From a checkpoint of a small transformer trained on Wikipedia.
Architecture: LayerNorm before each block, learned positions, biases, tied embeddings.
Training: a variant of Muon for these matrices, 7537 steps.
MLP neurons of a small language model. Each row is named by its layer, matrix (up: input weights) and neuron, and shows model dimensions 0-191. Each number is 500 + 25 x the weight over its row's rms, rounded and kept within 0 to 999. Numbers have three digits each.
After each neuron's rows, "fires in" lists the words (lower case) most often at its 100 highest values on Wikipedia text that the model never trained on; "fires after" lists the tokens most often just before its 100 highest values on Wikipedia text that the model never trained on.

L6.up354:481493498523469448474516507462518474557493506478488508500496519452501502502502523495458514515488482527483514466520521572481502496488510515517494504496470481512491549476522526460466528481499482504500502443541487495476483517499516483524567550482497479500542480522461473497451473518488478521544472486478533520529522467499535483530515482521531517499528543495490472449527525507514473458478472506476499507488554546506462522533508484483511472512513493446499489526496476483480515491454517494543483527483517527510470484440516507472475466507549550521496482472494522519507493506432490485
fires in: "which", "time", "that", "and", "to", "however"
fires after: ",", " this", " This", ";", "ly"

L5.up1030:512483501497509540485519496467525473544515504494481436489487551498524522523467516461519552498516520510496481506541543529513490511457516526549529508499482459497504501473509494516489501478489489527477521501496472497481501485476502500519510512503495415463511456534511527457482478491501467460503554471485506478504520501508537486538503505524518507518519527533505488505483506475466510502489492472505505465443484537516468493541517506534502462504471462491524445495512478452502466521480493480487562494523500500492545481481509463524489491484447524476459482496540490549543473517530480529
fires in: "of", "september", "june", "october", "december", "august"
fires after: " on", "On", " On", " density"

L2.up517:475465501523524499541569522451474492501517479525484490483490484537488501515481482512481518514483517527520481495504477494497567494481483467461458484503501530478509490494467471494508515534437473462469495500511470531513482500505496468475444537473454510492489522508492487505480509544543520476516490549528536544480506522483509526523475528539510489496485464480497520528483499492512547506507456480514487461508493503547505558496524537483505525475531501477481487468467541490476497456514460553531513506504526478444519526484478503506493519488515504475502518543473493500472490515515505543
fires in: "his", "her", "s", "their", "these"
fires after: " and", "'", " of", " with", " that"

L2.up1036:495465506504498501462501509469448502515537493511501546495501485493497555494487496470513442513489546526493489458540516479507519518473547497473453508450463493489441529497510512491514492520510482473464512495534521531476475509517479480491506559484494539481510543487531479481480523530516547520532497536511495470491478471463511494490482527515484447512516573524446518500510487494500500522502519462513489495471539497492468495515494501490480493467497535503482504479485475477508471564535478497540506473475466534546515506494525517500465479510466518485517484508491490466466521511516507528
fires in: "as", "with", "a"
fires after: " such", " well", " known", "=="

L6.up1221:524484465533502534490500527493487496499516545495507503537497467559534471476530498492510532503482541517477501468520517490529485489495505503521522505506526482454504507545493472461510499463469522441514466537506536492517494477426512491519499502486506450478493456477525527542497468508453471512518515471506497522497519494496477508527520504499502526494514487521533554521479533490488477467476500517523492498538487474513481508470485470493485538517504500496503478519474516494540485516537465507533499463469536507528495519493503537471490538491509498468498504426496472436510499456510517510
fires in: "the", "its", "his"
fires after: " at", " to", " from", " the", " near"

L4.up81:546549554525445537529501498483520460520502520545523481493504504503522507490520473450482529539474530496532483509489501496456497495519544463471524492548499513523564498514518485535499497474448505517516493447541508518501449523529505499551473502536492486516496461441525518487449511494553545501484472501492503486526493513506473504516477498489496513508474509473482512526443495540532477521495488491504516489509490520520479502481530540521496512516492492518500473526465502485503489504501501452497478507466530521469478495524480506447461464477468520512481503478459492498522496500491498496
fires in: "the", "united", "of"
fires after: " of", " the", " in", " by", " to"

L5.up1167:489488531519530476488505511529512533488495497516485481493444487514505491503521531487478518516494530533529505505479494507518524474521536468519507503488518494460504469488482506483498516459525503552491480519454511558494481488473547479512499503502477463516503531472519469509521526485470545526459464526512483512478429489515491484473523535463499516498502475529516508533482503543527473482501486502497465500458527547503494497509495514487509516512498431473498478520488529511531484480526521481488494497478486519535473533554474501534499478523468471545510511546508507523520505496493479482
fires in: "and", "from"
fires after: ",", "),"

L4.up46:457522467529480487489508447455547477499505506492527470507496497475504477483497508482554457465509484517481500503488487508546551527481505504486478518466504505494533552516470504528489517502535479513497512521500488490465458534457484468519544509499533487533482509513525519513544465547469477516498510469493463505540498543470516527512490484476512519518485498472463449468515500512522480479465491560459501513465508498519519509494513462494478555484545485445521493479496518528502465530536481493483513446478472517472550552511481481502503525475537503510513469517538517541541482514471469476
fires in: "first", "only", "next", "where", "last", "final"
fires after: " the", ",", "\n"

L4.up568:530477499518518496501527491475515474500493545516462515519483478480471501498485464498496489529459530500551502480534490510507491518525542493511461531499524498495503510491509503512472469499509487446517507532510520463521509478495490484497481485453492526530475521515461511488480542482442500559519474503559496532496499479499497493536498538531540491470527503458534508503448532467550531475471431526500520491523503534528515499532511495500523493443511512506509512539467499504557504481445498514451488482487477482529504474525462522432491510507468511530519501539469482519547481509506447475
fires in: "the", "his", "of", "its", "after"
fires after: " during", " the", " During", " end", " of", "During"

L2.up291:435512529481480510509488479484550457494466509486462495509474519543513524500466486475515474533470518508495509500475500525481510492503532477566471514506559469465493516531538478509491543514502514542462519444516510521470447475513503507485549516464497509450494493496516475520475478537490483542499498531461487476516523489488502494488530465485489505484565512507512500510497497511471528468479499465548523504483526504463472476525548491489498499488487546496464478457489498526506474504511511445497527502480528510433483525511530501491495478486534486508476525470446496484478461512515533505
fires in: "which", "and", "india", "who"
fires after: ",", "),"

L9.up1124:517486490506485505514516501509542540495472501529475493481502512460480517520434474519536462508477533514493525494510466518466508504529503503528480502506512467474492516482485487485522503472471488479454475489507461506492513488508499494496546501495467485496485519464479507517475504529499527499480518546480536503509490477501540510481464534533474547493487509474447497507506512501529441472529471535492537493509477502524453530519538517471516504510512493496492532523512531570502475450488508502468508523531504467509499455463495492506495520493533512482496465518488521484452465521476499508
fires in: "in", "of", "for", "from", "by", "during"
fires after: ",", " one", " both"

L6.up819:515508450480472499534491496481535486502499478509448497539520522508500449491529532490465479493481504495468550485501511522483509508495475505520470526493506529458487522501496552493501508526481501485502538485483470490468507505505525533499491499467537490554502488495521498503476489530461468510521505482513460456524444474503453494492497540489486511515528504490513499529482488466513494515485511488488482506506512495475504493517509513454502495529477515477521490520531464499562505495449537452520475512483546529446507509496502477490510535518560527513466520463480500445464515464525543518
fires in: "such", "known", "well", "also", "not", "just"
fires after: ",", " as", " (", " also", "\n", "s"

L5.up515:496462499525504453519468533494494475480544500525478506472485501504513475510481517503505513553476486502484475542464528488551456512498519469553487476504475508516483480472490491473491523508507530455494503495477537531462525536427513508492493494498496507558460500434509508482502517483548507513528485511497512501505505501463507500473496498503500475498501502435495520513513441465509468474505474521495477485483506483475520529493495485506495463514520519528509527474486510546476498534473497501535476519535500457475515517515493501472513529503548501514479473482539538488494502508501505526
fires in: "but", "however", "and", "they"
fires after: ",", ".", " but"

L2.up849:511508516501515507533514516500533457514493496520476508461450510515510495457509486509497529496511495494521438531509491532555497538494509509495438502506476454529500509547487542500506495471499485525503492484523487507461489540461522473521482514481517440491519520510507476532500503533500492456460488521477572526516502486554476496501516473466511497500481506498500472508465506530527503463462482547501466481474549505475501504474513534523509519527458471482546524492538495470514481509503536453509559507446524501476494501515487533496447427497530488506502478507469537530450534482475523464
fires in: "the", "a", "an", "japan"
fires after: " was", " is", " became", " were", ","

L5.up528:506518483500487484506489530526498487513502536516552505509487484503539492539473537501528506546508486454490466508473509479540516455521468513516522472487503519462503481470480476435512535469482467479484491488496521498475486511473525477521538474501514491540555524518513517536455463492461550498508539554473484490471502510527495492481550505480423473488506499524464553480515487466481524521518496548511484467493496506502486515530495496517497463511524498465495499453474463493476515479481485509492478537521472495511502533496512446496491525500512490487518480518507531500513487477488512474
fires in: "both", "which", "most", "also", "only"
fires after: " of", ",", " the", " both", " ("

L2.up212:522467457521464505504486531520540523532452488523491462483440514515558536504443510415546549485503521510528502467496489492464493522506506506531509469490484473496526531544481514498487511481512508490480480497509514477475495487526517530486499452470499494520480545492451498470497551519499457504483464484523527486514523465476540518499527551496484512514487510490501523529506452464477549515492470548523518516533510469523504508498490495490471464528502465521481490500506507504509546520503470501502511517518513443494517531495545494521487511488509493505526532500500513468502483535521497483
fires in: "with", "and", "but", "leading"
fires after: ","

L5.up810:483501521530452482477501530507503511502496493508471496515492478506539533533484528491480473536508531512489502497453485506527473525508458537519449465520509541470482536499535513486524496522526505506445495517496501521467500490533488479522453506525487491492486536459511507535503473471482517532532517511514482492526472505487504498515465514497502528498512524466519507518515496510474515517480494534493473494505517562513520516445533484485453524516514536443515525485544505519513453534504497489518498501485552478464466489493533448466493517524510510505502504504473527489441503493502559426
fires in: "as", "which", "one", "most", "well"
fires after: ",", " as", ")", " (1959)"

L4.up733:487506500585472466487480493521499493513485522517490529514509459490503506529542478526492498505504512519477497481526523517510496504527451474490522482514508496501448515496462485498505488513481493475548499469530536553518493492438538474527482494482505517520505536485502560507498506514529484502503492482502523456473461520531526496490495489478487503477525498465448513498483515502485452467453489531516502492510466495519502499498517512466474509512539525530474538473499493483463485516494491516511511547524501525469480538470515453536492528487512505493475472470526518527507514494478458495
fires in: "was", "also", "been", "be"
fires after: " he", " He", " was", " she"

L6.up1124:451506492502471495477509496458541492514506508491473476526493530498515484492463501500535497539513528512533517487488451497527481448516483528460514464495507496487487573566506492502511502498450503469506505498515541492493504520500479521521530489476479501500564506509494519503454494497503464497482509495506485505519484504475509485546495544416515496543498478508499517539461547510487514478498524428488502458504471507512522493513485418484495508509481499507511443531480492517520487499514483528512495487516522520523519487484501528493450508484481515447464534488547495483518466504477479505
fires in: "the"
fires after: " at", " to", " by", " At", " from"

L2.up151:422461478520516472500504496535528535495450485497487483549491508518468514513497510536508530489505496490474506505490489477475537464515528499458462490504523467449498477519489497470509528465525530482474534505506510500496487505528525515489532473493496551523462537474512495497574463538540451523507503511483471470510537540485525447487511480506468495485528468516502520465480479508482532490498479492480488508484460485514505493467526463517496500491476483502491549515519510526501506492459499509547485506535510483451530516498533455539492477499468513515459523489513461540519488463530517532
fires in: "and", "etc"
fires after: ",", " and"

L2.up725:451492499524474497539502507488504465503504541494484516494464466488505558477492558448479497507490508512502493495495508502525519571474472488521488552485501497484507473531452478526493537482475475526472500524490465543540464525511502506477496549439501474500502516523500494527478519518507508515467467537478500516499520522512541541494522493467477453465508479493502495472465469504481536478475469492522511519499489494554500505505569472511509464536501514509465438500500481539526463495488539479485509447569482492497474543496528512516470493540488523523496476525504536504525456491506515461
fires in: "where", "ca", "california", "york", "with", "london"
fires after: ",", " New"

L4.up1256:531476479507522522490490474474540508517426471501496502545460490537521475512564503507463507494488475480479480501501492485491513542469494534486483448516453491524494489508493487520507541535460472541521455550479492507508500566510478488501477500503533529516484483486535549491480526500528517449500497491517488525460491472479524506459497544503496509508543458513507462513467473441531470480530517478481467475553481481524501522468493502514491482517532465493532483534458511515513506484495513523530523496508543525487520524500495522512465491509474526531485474470526534513489523514465440492
fires in: "s"
fires after: "'"

L2.up265:501494505468486503484469532487499508493477506486486498560492515504509484490473461500524471515495537475467518511533510466491487481493479475510492508434510496491459493498465463512541481503519489506487517485489490544478504453547497496493521522501515491532502535534542503503505522508512473515517495581517548508445465508490510476468466497476473499505503519481469526503496514487549466526499450466478509540505536513524532431489421479448515544471502524467507481495535525525539458499488570507459440459489492463504503505508520520482546498493485448514451489517497489492503483489507515496
fires in: "of", "as", "to", "for"
fires after: " well", " known", " due", " consists", "Because", "ing"

L2.up1258:463513549543487524490544527504501490500469470476476536496490487483547526476534499480505509516518527484526521486532490521505526482496519473536489480506472501459499461495474515461500550517493484498531453499489485493508517457525552490500503483493540477500497485485506451521427515540499501441482517489502475490508467453481534487484505496535468460467512493506495521511497429498477495469494496517518499472517555507511506476484515550538473498535484526501516509485458556503478487475503506514519511537533503483448495452479480481513499443506509496500488480490500492496504464528573497529
fires in: "which", "it"
fires after: ",", ".", "\","